MLP neurons of a small language model. Each row is named by its layer, matrix (gate and up: input weights; down: output weights) and neuron, and shows model dimensions 0-63. Each number is 128 + 32 x the weight over its row's rms, rounded and kept within 0 to 255. A neuron's up and down rows have the sign that makes its largest values positive.
After each neuron's rows, "fires in" lists the words (lower case) most often at its 100 highest values on Wikipedia text that the model never trained on. A number after a token or word is its count.

L3.gate130 [137 144 102 116  76 130 199 113 182  92 173  89 138  72 144 131  74 112 108  56 102  93  58 123 141 196 182 112 156 170  87 178 129 110 141 150 142 129 176 123 100  92 154 110 170 150 102  89 160 160 187 111  99 110 136 151 119 128  99 128 146 144 114 177]
L3.up130 [ 49 145 118 120 146 148 123 124 166  36 144  74 136  84  78  92 158 161 148 147  55 114 128 130  98 134 142 140 143 142 148 136 156 115 130 153 187  98 172 117 162 126 155 214 130 135 173 149 173 187  95 109 109 133 136 130 175 156  79 149 123 109 105 160]
L3.down130 [115 157 105 151  96  83 121 102 179 118 139 157 150 108 133 118 145  83  91 111  68 170  75  95 156 127 144 180 117 109  84 190 111 112 156  99 188 120 148 123 109 107 109  78 106 174 154 156 141 117 177 166 108  73 168 162 116 155 117  85  92 126 128 175]
fires in: "on" 94

L4.gate229 [151 130 122 189 125 123 183 144 207  93 200  81  78 124 161  95 135  46 121 123 123  92 115  79 120 136  82 142 125 153  70 143 135 125 127 177 154 102 137 170 142 132  94  89  91 137 133 112 148  88 125  64 133  87 152 147 123 112 174 133 110 125 172 174]
L4.up229 [116  97  90 156 134 143 205  55 184 126 144 107 142 152 130  62 127  97 128 135 138 194 154 116 165 128  97 133 148 123 127 172 137 180 133 113 186 139 119 112 137 147 126  77 100 135 111 131 173 132  80 123 136 132 133 134 166 118 200 127 115  59 144 122]
L4.down229 [131  86 145 114 153 101 122  72 108 139 132 135  62 104 161 110 133  92 108 101 128 117 106 169 127 154 102 254 134 119 111 113 128 117 150 106 121 125 138 177 115 148 150 130 106 216 125 150 157 121 138  93 125 183  88 139 105 123 131   0 131 137 111 139]
fires in: "of" 76, "on" 21

L6.gate72 [ 86  66 102 131 143 131 148 142 168 138 158 132 128  91 159 166 139 111  72 154 175 116  97 119  93 107  94 105  89 113  84 113 193  61 138  69 111 165 128 118 132 112 120 100 151 173 146 109 102 139 122 130 129 145 116 120 129 140 148 147 138  54 146 182]
L6.up72 [159 128  30 156 138 127 112 174  85 176 153 121 121 103 123 135 159 177 134 112 136 177 143 126 172 155 111 151 138  97 138  60 120 104 111  80 110 168  83  39 104 178 147  84 140 112 197 111 146 159  91 118 141 143 151 137 135  86 173 175 111 145 129 166]
L6.down72 [169 134 108 149 147 125 146 123 145 153 124 160 164 143 134 115 134 132 133  99 177 116 104  98 189 150 177 159 142  99 130  57 158  49 120 132 121 119  78 128 134  81 135 117  96  61 163 111  77 134 103 172 126 128 130 159 151 138 129 145 128  86 126 111]
fires in: "one" 53, "each" 24, "every" 8, "any" 7, "that" 5

L17.gate181 [122 149 166 144 108 143 119 159 157  84  97 199 125 129  66 160  82 111 118 138  96  99 114 154  77 126 147  92 127 100 113 133 142  75 127 130 118  85 113 151 104 126 226 149 204 141  85 159  59 162 126  88 166 134 127  94 167 149 162  96 107  87 130 159]
L17.up181 [165  98 142 109 137 104 104 138 123  52 138 161  87  89  96 111 186 145  89  49 143 100 157 180 142  97 105 147  96 152 137 121 103 107  84 186 102 131 132 121 119 153 137 187 144 150  88 192  94 162 151 137 103 135 101 124 156 140  80 152 163 126 104 117]
L17.down181 [124  63 164 139 123 123 136  78  57 159 117  99 128 129  84 120 197 145 139 123  91 156 117 153 129 151 108 174 158 116 116 171 145 161 180 172 121 143 167  71 140 175 106 175 118  99 149 165 181 121 120 138 142 112  85 120 176 145 105 149 104 108  98 153]
fires in: "south" 20, "north" 19, "united" 9, "southeast" 5

L4.gate302 [ 83 151  96 188 102 101 135 181 138 119 125 104 124  44 128  92 115 147  77 167 121 132 186 141 102 124  84 107 107 136 140 185 103 158 110  93 185  82 131 140 148 131 131 151 194 181 136  69 103 177 121 153 186 165  80 155 147 112 133 111 132 159 148 147]
L4.up302 [144 133 101 121 160 108 125 103 128  92 133  80 190  94 137 144 149 127 116 140 107 153 153 121 196  89 109 164 176 150 123 131 100 160 110 173 169 139 120 107 135 111 135 159 105 125 140 100 156 144 119 121 159  83 165 140 155  87 158 140  84 165 108 127]
L4.down302 [148  69 133  97 135 118 127 161  62 162 162 129  88 119 106 168 121 118 112 111 145 151  88 103 174 102  99 215 100 139  97 128 116 171 108 139 125  98 123 135 167 116 110 115  86 116 139 163 191  68 157 133 109 152 112 109 144  99  98   0 114 152 140 191]
fires in: "after" 85, "before" 10

L6.gate176 [171 129  85  76 153 150 146  60 136 132 185 112 133 126 123 174 202 142 123  73 157 193 136 131 137 107  79 149 182 131  75 132 119 137  58 171 156 161 128 139 164 130 133  83  87 169 127 109 130 144  76 149 140 185 102 129 115  92 169  97 134 160 140 138]
L6.up176 [ 82 159 121 113 107 120  65 114 111 149 129  76  83 143  78 210 136 104 150 148 114 137 171 152 151  77 119  99 100 119 117 128  76 161 145 164 122  97  91 145 113 121 117 111  85 105 138  89 122 122 104 101 158 118 187 100 142 105 133 123  85 171  94 151]
L6.down176 [194 118 134 108 228 116 153 121 114 174 147 108  98 118 109 159 107 136 111  97 114 161 113 131 147 130 116 255 150 124 105 141 133 137 105 109 108 113 139 124 166  59 112 111 124 141 107 124 149  96 143  94 121 164 156 141  69 111  99  18 161 129 167 184]
fires in: "after" 62, "by" 27

L16.gate261 [136 163 122 147 136  80 133 171 168  75 186 186 189 134 146 113 147 118 213 173 178 120  85 153 130 102 116 118 134 119 130 177 103 130 148 116 125  93 107 136 100 112 107 102 160 171 106 129 120 137 131  70 111  90  92 121 162 131 120  94  71  97 104 126]
L16.up261 [124 156 118 130 136  80  59 177 153 171  95 131 129 151 134 122  83 134 149 169  67 164 208 123 140  71 162 118 155  69 167 179 129 104  54 107 155 112  85 119 100 124 138 135 124 116 112 147 107 163 104 137 117 145 165 103 151  87 180 100 139 192 155 163]
L16.down261 [121 118 115 107 149  79 138 133 152 116 141 128 123 150 153  87 111 107 127 179 181 119 130 113 137 139 173 165 167 117 137  83 114 107 142  87  69 114 113 189  45 132 126 137 145 110 120  85 180 128 145  91 125 124 107 147 168 152 135 142  97 101 116 112]
fires in: "some" 24, "every" 14, "any" 7, "sometimes" 4, "nothing" 4, "m" 4

L5.gate360 [138 121 114 140 148 133  95 123 156 124 100 125  81 139 127 131 138 106 118 112 150  92 142 149 123 150  49 141 148 116  90 162 107 139 144 134 116 125  79  95 161  88 170 100 110 169  91 148  84 116 168 129 146 151  93 188  97 129 117 109 150 121 157 193]
L5.up360 [ 92 182 123  89 155 121  72 113 165 133 136 154 109 140 142 150 146 122 103 133 131  90 185 124 122 110 132 142 113 163 127 187 150 124 142 196 131 149 111 116 110  91 124 104 136 141 110  96  86 117 165  89 139 122 134  91 106  81 107 115 113 162 113 164]
L5.down360 [143  91  97 125  95  96 142 162  88 179 172 126 176 107 149  92 107 126 146  71 124 161  76 100 123  97 126 255 153 124  94 107 109  77 126 170 108  98 144  90 156 131 120  82 127 163 116  80 173 165 146 108 125  74 126 126 123 104 121 103 130 146 117 147]
fires in: "was" 98

L7.gate330 [116  73 106 162 131  75 141 147 113 125 154 187 158 177 135  99 156 128 116 153  64 121 107 141 112 152 100 132  80 156 126 130 154 105 123  74 127 137  89 173 156 122  62  27  99 126  96  86 101 116  90 152 143 157 151 131 143 135 169 104 135 106 162 135]
L7.up330 [105 149  96 157 114 181  58 115 142 169 178 181 161 153 127 148 180 160  96 146 158  97 118 110 104 124 190 141 183  95  91  80 187 115  99 146 113 110 116 117 109 170 145 120  94 138 157 120 108 160  82 134  62 166 105 156 142 113 171 119 118  81 128 107]
L7.down330 [135 142 128 134 131 137 140 134 120 191 152  96 144 193 184 133 131 154 136 103  90 142  78 106 144 208 130 224 127 181 113 118 132 126 143  89 118 131 102 170 116 127 109 125 106  74 119 135  91 154 136 173 141  39 123 159 147 137 114 109 125 100  86  86]
fires in: "this" 42, "each" 18, "that" 15

L18.gate257 [138 131 130 162 106 115 101 165 141 148 181 175  93 120 126 161  74 171 145 181 140 130 120 175  98 121  77 126 122  98  92 116 104 109  90  98 109 182 159  78 129 147 131 152 103 130 165 131 151 155  84  83 126 102 108 136 113 130 141 147 153 109 140 172]
L18.up257 [158 128 126 133  93 130 143 198 176 185 131 144  79 135 142 149 104 116 166 119 191 133 140 133 176 214 194 139  63 156 118  86 108  78 125 104 185 153 129  55 149  74 131  92 133 152 124 164 135 154 138 135 133 127 104 113  96 152 176 107 106  68 143 146]
L18.down257 [161 110 106 150 130 160 157 106 126 136 160 136 136 165 147 123  81 165  98 121 137 124 130 120 173 150 144  91 144 152 172 152 157 115 135  86 118 124 147 122 119  87 116  87 121 126  97  73 124 135 156 162  57 146  99  87 110 123 119 177 163 110 132 134]
fires in: "no" 33, "any" 17, "every" 10, "smiles" 4

L9.gate33 [ 87 150 170 101 162 126 160 128 192 131 127 124  68 102 109 114 147 157 115 165 106 114 126 111 132 156 146  96 127 151 125 115 153  94 120 181 168  93 197 150 135 114 167 135 185 161  76 126 110 115 128 124 107 154 112  97 133 149 148  85 119  88 184 162]
L9.up33 [100 163  82 149 139 145 126 153 101 147 101 137 117 131 123  76 161 190 108 112 160 103  63 159 121 155  42 154 134 177  97 147  91 129 137 134 156 168 142  97 106 172 167 152 152 148  96 124 115 101 165 169  83 112 131 145 128 105 117 119 181 111 218 123]
L9.down33 [145 105  63 149 128 183 102 136 112 107 102 130 136 145 165 122 141 151 132 127 144 135 137 185 138 119 138 216 190 163 136 168 141 144 185 108 184 127 112 109 153 156 142 138 121 133 133 135 114 113 123 106  97  95  94 177 131 147 132 104 164  90 130  54]
fires in: "family" 31, "team" 11, "father" 10, "parents" 8, "mother" 5

L7.gate30 [ 97 139 104  98 137 122 145 132  96 106 107 160 127 154 122 119 199 106  93 121 194  82  63 160  90  86 162 136 135 167 107 169 147 117 137 133 110 148  99 130 156 124 187  98 182 168 125  84 152 101 106 111 169 166 107 166 143  83 147 167 169 143 220 179]
L7.up30 [150 125 103  78 141 111  87 136 185  96  88 137 111  97 109  94 131  73 136 135 139 140 145 121  81 140 152 123 143  84 139 169  16  57 122 170 119 121  74 109 134 152 164  81 161  94 124 169  97 133 171  54 135 132 132 138 123 120 161 129 163 138 114 113]
L7.down30 [ 98 138 127 144 159 124 199 147  98 161 114 107 136 156 164 109 190 182 110 136  82 108 116 101 133  80 152 174 134 135 120 149 199  98 122 114  92 157 152  77 150 129 133  91 177 108 156 157 121  98 138 195 128 140 167  48 124 106 146  88 188 147  98 154]
fires in: "united" 33, "north" 8, "of" 7, "national" 5, "city" 5

L5.gate256 [ 35  59 130 138 128 169 112  72 140 115  68  96  72 143 132 129 155 156 123  65 142 136 114  58  87 129 119 114 108  92 177 136  78 136 129 116  73 111 174 130  99  89 123 181 159 108 139 105 106  96 138 127  84 168 124 152 120 147 169 144 136  44 114 109]
L5.up256 [136 105 173 131 138 119 122 107 115 136  96 135 125 142  60 127 163 178  87  80 114 152 155 130 110 156 158 151 203 134 172 172 102 151 121 125 195 105  72 141 114  90 139 102 120 110 179 137 153 132 136 162 108 122  96 108  76 143 139 140 194  98  61 168]
L5.down256 [153 103 102 112 160 142 128 138  78 103 159 179 137 134 127 107 100 143 114  99  83 144 156  94 123 159 146 255 125 107 121 127 111 138 197  71  63 160 121 154 201 148 126 152 146 172 144 136 116  87 142  80 119 118 139 158 141 122 131  27 124 146 152 111]
fires in: "in" 38, "through" 13, "by" 9, "into" 6

L3.gate249 [ 98  99 140 183 119 117 134  82 171 100 154 208 124 135 147 163 133 144 156 149 172 142 145 111 153 108 103 132 181 140  87 124 165 136 135 102 108 130 155 157 149 119 162 118 141 110 151 107  97 140 178 142 106 167 153 151 119  86 142 103 135 134 149  89]
L3.up249 [109 143  99 108  90 153 100 116 153 143 123 161 137 133  72  41 166  85 113 132 172 126 140  81 129  82 112 162 121 118 146  80 100 139 114 113 160 109 112 172 131 133 143 162  66 161 165 126 126 151 146 159 156 142 107 116 173  90 138  99  86 154 160 164]
L3.down249 [ 80  98  88  95 116 117 129 183 137 116  98 122 123 204 157 105  77 114 128 129  98 158 147 100 177 126  91 144 118 149 106 175 140 142 119 108 130 127 103 139 107 192 126  49 116 117 124 184 121 112 141 122 146 154 124 147 103 168 112 187 157 142 143 113]
fires in: "it" 42, "back" 13

L3.gate217 [142 141 105 174 190 115 147 118 144 131 232 112  98 121 147 143 133 101 136 169 166  89 156 154 184 138  66 123 107 118 106 105  97 128  58 117  93  90 104 142 157 134 149 119 156 114 156 215 156 128 161 177 109 107 170 105  82 162 142 107 152 185 127 172]
L3.up217 [132 111 147 147 111 101 151  79  86 136  96 111  77 135 187  36 138 111  82 169 137 150 112 147 125 128 107 136 103 143  70  96 141 167 166 135 122  87 146 202 107 115  76 135 109 100 126 148 153 108 194 134 198 103 107 140 123 124 163 132  95 129 216 120]
L3.down217 [ 88 128 168 111 162 151  95 120 186 146  95 146  92 141 136 132 118 123 110 121 121 166  81  70 141 144 159 237 151  94 125 114 133 116 111  95 102 113 149 123  92 107 119 105 152  82 162 102 139 123 109 159 150 171 106 174 147 135 100  29 168 173  76 116]
fires in: "and" 100

L4.gate52 [187 178 118 157 127 184 113 113 140 146 129 155 136 116 141 114  72  93 104 126  92 187  52 129  86 159 122  95 103 109 132 165 146  94 118 180 128 109 171  71 155  93 122 105 125 161 147 153 139 171 135 120 150 195  94 157 108 124 148  92 108 191 175 118]
L4.up52 [163 131  85 146 110 172 107 116 140 107  88 115 133  53 144  95 173 132  35 185  42  66 128 153 155 117 127 153 153 168 125  96 160 129 145  61 118  90  97 150 105 103 174  83 151 160 140 117  65 107  81  95  88 118 112 119 109 104 168 143 148 178 171 150]
L4.down52 [186 141 114 148 115 128 145 127 120 127 115 124 143 156  88 138  85 150 116 155 109 177 120 113 189 117 147  65  98 119 147  84 130 128  59 131 107 150 106 128  71 186 135 106 127 136  67  95 121 159 141 106 136  83 145  95 129 126 158 133  36 138 168  40]
fires in: "born" 45, "who" 14, "may" 5

L7.gate327 [122 154 137 119 133  56  71 145 139 120 103 126  87 167 153 133 180 115  80 106 161  78 180 114  82 103  95 110 116 155  64 161 104 104 125 152 144  86 154 174 195 138 161 121  60 121 139 107 133 128 133 126  85 164 100 109 122 122  96 147 147  66 146 140]
L7.up327 [116 187 163 120 106 162 170 135 175 166 143 184 117 112 128 149  66  93 151  86 119 143 108 134 119 164 168 109  68 171 150 122 157 131 130  97 146  87 125  98 144  92  86 118 114 186 121 147 107 114 107 221 136 137 161 191 131  87 113 178 173 122 163 146]
L7.down327 [129 152 109 148 143 100  61 149 108  63 144 119 143 132 133 102 175 137 149  71  72 153 139  69  87  90 111  88 154 161 199 129 154 133 137 195  92 122  53 134 155 104 174 113 141 140 125  79  99 121 127 124 149 201 123 127 121  99  96  58 124 128 145 171]
fires in: "city" 17, "street" 10, "county" 9, "rochdale" 7, "district" 6, "bay" 4

L3.gate380 [108  52 138  92 131 134 102 152 173 154 142 186 111 110 125 103 150 104 117 123 104 157 109 132  61  72  91 127 153  92  77 167 175  65  86  95  88  73 136 125 160 139 102  91 173 161 131 113 131  98  89 143  80 170 123 168 150 117 180 103 162 158 146 164]
L3.up380 [129 108 160 105 191  64  71  89 164 115 166 131 147  87 117 133  96 129 111 127 130 165  99 135 133 128 127 173 141 106 145  99 123 118  95 117  88 134  99  83 106 164 133 145 146 124 149 171 119 131 138 104 104  90 172 113 132  91  90  92  75 126 151 168]
L3.down380 [109 132 114 154 123  41 142 150 122 167 143 130 136 129 137 168 114 177 139 117  93 108  81 178 145 110 120 208 133 116 160 145 128 156 153  38 136 102  62 102 165 147  95 111 140  77 111 188  83 125 160 145 106 122 127  60 129 166 107 148 131 189 146 103]
fires in: "his" 26, "there" 14, "their" 10, "they" 4, "it" 4

L6.gate42 [ 84 128 147 150 183 153 113  54 138 151 194 165  72 120 141 126 113 107 150 148 157 137 115 109 125 127 150 101 140 105  77 120 175  82 151 181 120 106 126 136 147 112 166 145 158 140 121  73 149 164 198 141 162 158 112 127 124 169 177 148 152 134 157 101]
L6.up42 [ 95 130 174  98 161 164 138  85 111 148 134  66  78  61 146  86  96 152 153 125 111 134 105 129 181 101 153 157 137  92 135 146 158 131 133 103  92 134  52  79 125 137  78 121 135 171 123 118 136 136 160 137  78 119 142 132 134 157 141 131 117 202  95 138]
L6.down42 [123 100 149 160 133  96 141 128  71 103 132 107 108 104  68  77 107 102  85 122 117 141 110 136 169  84 115 213 179 114 147 149 148 172 119  90  69 132  91 167 177 116 135 101  91 198 184  82 137  96 138 131 114 208 114 180  84 144 109  35 121 142  94  68]
fires in: "to" 81, "must" 4

L3.gate349 [123 207  91  53  83 182 120 192  97  79 148 121 134 108 130 131 145  94 110 119 175 133 133 123 145 131 101  81 182 176 103 169 192 157 108 127 147 130 132 129 145 170 174 140 103 113 122 164 113 179 159 131 118 129  58 178 166  69 136 153 140 135 147 147]
L3.up349 [ 80 106  67 158 123 144 138 157  85 137 182 136  81 112 188 147 140 165 110 108 144 135  78  82 117 104 124 104 101 108  80 152 123 163 106  98  95 120 101 185 152 127 191 139 163 157 170 136  70 159 209 141 135 126 136 133 134  97  88 108 141 103 134 166]
L3.down349 [ 83 121 156 147 130 140 172 111 155 127 120  58 125 115 160  81 164 123 108 104 145 158 101  97  94 170 125 221 147 130  91 106 115 194 116 131 139  92  89 179 131 132 164 137  97 184 121 148  98 156 138 130 160 148 108  38  82 101 115  99 139  99 135  78]
fires in: "king" 13, "daughter" 11, "prince" 7, "brother" 7, "princess" 6, "son" 6

L3.gate339 [163 107 136 119 174 102 115 175 159  92 122 130 110  84 113  95 133 100  91 160  76 108 190 118  36 176 139 113 113  85  98 130 116 135 144 136 130 124 142 155 129  79 138  83  70 101 167 102 127 148  78 128  90 114 136 141 153 178 162 118 121  91 130  69]
L3.up339 [105 142 104  80 111  79 129 110 118  77 110  95 142 134 168 160 137  45 193  96 133 152 189 182  92 135 117 126 197 112 149 121 127 177 138 122 142 101 108 137 115 123 149 162  88 137 150 130 121 158 151 142  90 164 168 134 117 133 113 166 111 139 160 133]
L3.down339 [152 146 172 113 128 139 106 105 135 127 118 141 148 122 143 159  93 115 143 136 133 140 184 117 114 134 163 113 197 160 132 161 117 147 145  77 132 151  69 165 168  94  76 109  73  75 101 152 151 125 165 169  97 198 176 187  91 104 144  65  95  72 153  95]
fires in: "county" 14, "by" 11, "december" 9, "townsville" 8, "hiller" 8, "district" 6

L6.gate23 [172 135  98 118 160 169 132 163 129 154 116 160  97 126 141  78 163 141  90 144 130 211 161 119 127 102  98 157 135 151  78 113  62 169 127 138 145  98 166 120 115 133 143 133 147 127 210 145 125 166 167 168 133  99 100 108 111  74 131 118  87 141 144 139]
L6.up23 [ 90 140 141 124 125  27 152 141 120 148 136 150 115 111 160 150  55 128 122 156 144  91 173 126 158  92 128 130 140 131 105 170 120 151 100 158 166 108 138  83  43 240 141 171 117 103 112 102 126  60 108 164 138 120 130 115  90  52 167 168 123 181 135 180]
L6.down23 [165 137 161 129 130 146 118 121 178 132 137  92 197 130 145 132 129 116 142 132 145 152  71 119 118 129 134 132 148 126 157 145 106 144 155 132 103 149 136 104 189  92 143 101 165 149 197 160 173  81 165 148 130 114 153 157 134 127 104   0 155  64 153 111]
fires in: "while" 31, "than" 21, "when" 17, "after" 7

L10.gate98 [125 175 150 142 122 193 149 134 161 165 194 217 133 169 154 153 117 117 121 124 145 114 128 150 105 122 108  79 129  72 123 140 197 140 117  88  97 108  79 107 153 122 125 124 136 117 131 161 108 126 158  91 139 123 156  83 191 155 115 172 118  83  94 126]
L10.up98 [139 156  44 135 141 168 139 110  95 107 160 134 165 123  56 131 155 128 137  78 106 128 137 110 173 190 152 128 144 110  72 110 164 151 133 112 139  42  95 164 104 123 178  79 138  72 109 101  72 171  97 124 114 123 144 119 138  94 127 122 111 103 105 161]
L10.down98 [141 109 106 108 129 126  84  85  70 173 108  90 154 141 151  92 114  95 125  91 114 159  80 116 135  99 152 167 119  86 104 121 199 163 150 131 199  39 119 126 154  60 105 170 126 154 112 135 124 156 139 148  95 137  90 167 120 128 161 157 153 140  89 139]
fires in: "south" 21, "an" 20, "north" 15, "west" 13, "southeast" 5

L5.gate242 [165 172 112 110 122 125 100 131 121  71 162 147 179 127 139 113 114 170 122 166 167  98  90 132 114 119 144  87 164 108 133 121  95 175 193 150 125  75  83  84 191 110 151  97 135 122 102 152 198 149 187 153 100 117 131  98 118 106 111  59 133 178  81 189]
L5.up242 [104 100 128 134  61 125 169 153 108 133 172  71 122  98 122  93 124 137  79 120 134 112  71 147  82 128 102 121 150 162 118 138  82 103 123 149 155  68 102 129 154 112 155 151 111 103 115 102 117 149 152 187  81  87 169 127 193 121 117  93  84 168 136 149]
L5.down242 [170 159  83 176 173 115 109  88 186 120  96  86 116 155  91  99 120 106 158  54 124 158 130 129 100  89 127 213  89 122  92 111  96 113 148 168 129 124 163 123 124  82 152 113 113 135 116 116  91 135 168 152 137 107 188 135 154 113 136 107  96 160 106 113]
fires in: "on" 64, "http" 4

L5.gate323 [147 105 113 161 158 122 168 179 107 142 127 102  95 138 155 154 151 131 114 122 122  99  84 106 158 150 132 113 152 171 127 146 111  92 133 107 144 126  82 139 145 103  86 100 131 104  64 142 177 150 151 150 159 116 119 142  89 122 138 115  39 183 148 156]
L5.up323 [135 177  85 161 182 139 133 115 116 151  56 134  85 158 142  86 124  57 134 170 158  95 149 111 147 102 120 131 117 112 178 170 147 150 152 155 122 153 170 139 137 154  77 151 114 100 129 138 101 161 207 120 142 108  71 138 187 140 169 184 132 118 186 138]
L5.down323 [121  73 144 125 132 145 171 209 145 130 124 152 143 113 136 179 114 164 128 114 115 187  96 108  98  92  55 117 194 134 172 149 132 153 104 140  76  87 112 171 143 124 105 117  94 105 191 111  82 182 194 126 103 166 123 168 109 128 129  83 125 134  94 142]
fires in: "or" 59, "acoustic" 4

L8.gate74 [121 137 137 124 136 141  89 152 179 161 140 151 163 115 125 132 174  91 120 117  88 122 194 131 154 165 171 104  83  89  82 189 178 150 156 149 185 114 142 130 171 120 128 160 145 158 135  87 100 111 133 154  97  88 134 137 154 120 112 120 159  94 131 149]
L8.up74 [151 174 125 122 115 116 160 130 104 117  86  85 140 117 103 107  99 140 122  82 164  80 148 154 138 189 140 144 134 168 104 125 115  88 124 118 162 118 114 108 135 120  79 136 152 106 137 140  78 194 165  89  91 135 129 160 135 119 159 160 128 125 153 215]
L8.down74 [174 132  89 134  90 118 148 143 126 139 165 124 137  93  68 125 156 128  77 102 132 143  46 101 135  32 142 195 162 127  69 127  91 128 128 130 151  75 129 109  97 163 117 131 141 155 172 107 138 142 175 111 120  73 147 117  80  54 170 124 170 150 119 171]
fires in: "was" 79, "is" 10

L7.gate239 [124 116 102  98 108 106  97 125 114 177 141 120 107 136 129 138  77 170 135 115 101 141 135 131 157 125 147  98 158 134 144 183 135  68 167 119 154  77 110 153 186 163 145  97 208 124 134 100 110 129 127 130 126 158  94 115 150  79 147 149 191  98 155 152]
L7.up239 [131  79 169 115 118 133 141 111 134 118 114 108 134 173 114  83 177  98 141 129 138 123 117 109 127  96  30 146  94  92 133 186 143 201  71 118  66 123 150 136 123 100 131 124 131 150 146 144  52 150 141 168 128  72 132 114 120 166 151 125 101 139  94 100]
L7.down239 [100 127 102 179 110 167 124 161 161 138 175 127 121 100  92  64 186  76  97 142 168 107 103 142 118 108 120 183 134 104 157 119 165 158 182  77 148  95 116 104 120 123 174  48  65 125 184 145 100 125 152 137 146 126 122 120 111 149 107  59 130 138 168 152]
fires in: "father" 21, "king" 19, "daughter" 9, "son" 7, "prince" 6

L20.gate270 [147 154 127 145  73  95 156 153 150 115 150 132 112 171 161 141  82 112 193 111 154 182 159 103 127 118 141 116 109 106  87 170  95 107  80 108 125 163 136 133 115 122  56 118 174  90 133 174 134 178 100  89 107  87 147  76 125 126 119 107 128 166 167 175]
L20.up270 [ 92 181 115 113  60 105 134 138 126 155 170 132 124 132 146 152 126  85 149 175 170 112 219 108 122 122 101 139 164 128  81 116 168 127 125 206 157 105  73  97 120 124 153 123 195 175 122  80 152 173 118 104  87 120 144 163 182 128 138 120 136 112 123 121]
L20.down270 [108 119 111  99  61  69 156 175 135 149 144  89 152 104  52 150 113 107 152 116 130 128 117 117 138 169 138 244  96 150 131 165 151  97 173  44 128  72 109 125  98 108  73  89  98 125 166  85 124 121 187 160 121 136 139  97 141 163  56  94 139 123 152 104]
fires in: "a" 86

L17.gate139 [142 152 162 192 146 134 125 207  44 161  99  94  98 146 143 149 173 154 104 211 189 140 138 121 123 109 118  94 171 111 116 180 127 112 109 167 111 130 185 150  92  83 162  88 153 133 166 103 199 184 159  84 139 137  64 164 100 155 103 142 134 140 161 151]
L17.up139 [107 164 142 121 194 120  84 101 102 112 139 116  77  91 156 133 150 110  83 200 118  94 127  95  95 136 126 156 117  87 190 171  53 148 114 154  96 103 155 156 124 124 125 102 148 115 115 117 111 111 146 127 127 103  96 140 106 120  91  99 159 104  88 145]
L17.down139 [123 126 115 179 104 122 100 111 147 153  97 141 159  93 142 193  97 138 120  87  93 158 179 118 159 118 145 228  86 101 153  97 140 181 102 140 104 111 125  92 108 139  93 124  94 131 178 128 108 132  81 115  91 134 161 141  93 114  65  74 154 153 103 146]
fires in: "and" 55, "or" 7

L17.gate202 [138 147 150 148 169 147 139 141 162 102 134 110 170  91 117 117 101 118 106  81 125 143  90 109 128 170 163 126 108  98 122 179 100 109  98  81 175 163 137 132  82 114 142  85 179 117 182 149  58 184 120  55  86 119 153  69 137 138  96 115 134 120 147 116]
L17.up202 [ 74 126 150 152 153 107 163 155 114 100  88 171 138 135 151 137 138 145 107 147 176 122 130 143  74  89 104 141 113 166  95 136 104  71 138 126 126 115 103  64 125  54 101 147  97 151 110  82  87 128 102 104 140 122 146 173  95 138 150 121 126 168 101 182]
L17.down202 [ 99 116  80 136 115 123 143 126 117 118  85 129  98 113  91 144 149  92  96  93 116 120 141 144 104 160 181 136 139 111  99  66 125 125 112 110 100 103 179  59 140 139  27  60 175 113  77 172  60 152 140 164 182  98 160 106  80 117  93 119 129 135 131 127]
fires in: "a" 94

L4.gate269 [149 111 109 162 148 165 159 120 104 166  95 136 107 145 136 165 160 163 186 164 200 131 170 151  78 101 165 115 126 126 146 150 103 100 171 141 109  99 108 110 145  81 192 158 161 149 130  73 162 149 138 128 163 182 110 170 136 147 148 148 135  99 138 119]
L4.up269 [167  76 136 113 107 115 155 158 173 120 162 123  97  91 114 182 142 106 186 116 114 109 167  84  81 118 152 125 150 120 218 147  94 128 135 141 164  95  77  86 156  97 149 126 176 168  91 129 147 152 130  80 138 119 178 118 143 124 125 162 105 146 140 154]
L4.down269 [115 128 148 161 151 103 156 144  62 151 141 140 110 124 108 119 135 125 121 161 181 154 124 171 128 108 130 255 184  96 142  94 137 105 123 140  86 119  88 139 123 159 188 121 109 111 156 104 135 114  93 118 139 155 121 140 151 161 160  40 146 127 124 106]
fires in: "to" 83, "into" 15

L6.gate134 [173 127 126 110  65  80 127 142 103 121 149 119 189 159 126 104 144 116  94 149 180 164 132 132 105  88 138 123  99 138 111 131 142  98 136 147 113 110  59  72 148  99 122 121 130 104 109  94  70 189 133 118 148 117 122 158 127 187 200 135 114 154 157 114]
L6.up134 [127 166 131 116 124 103 199 154  78 148  92  89 110 131  84 133 132 142 186 125 175  80 155  82  91 159 182 114 129 182 114 107 123 134 135  98 149 123  99  84 133 121 126 183  53 113 113 191 113 133 106 108 150 152 195 122 140 169 110  90 120 106 142  78]
L6.down134 [174 140  75 100 132  76 152 124 147 130 172 147 128  76  94 168 109  57 122 129  60 140 125 125 147 118 100 232 135  88 101 139  96  92 146 130  80 119 122  57  95 106  58  80 147 133 115 125 119 139 182 190 135  96 134 113  97 202 143  92 134 181 135 161]
fires in: "a" 82, "though" 4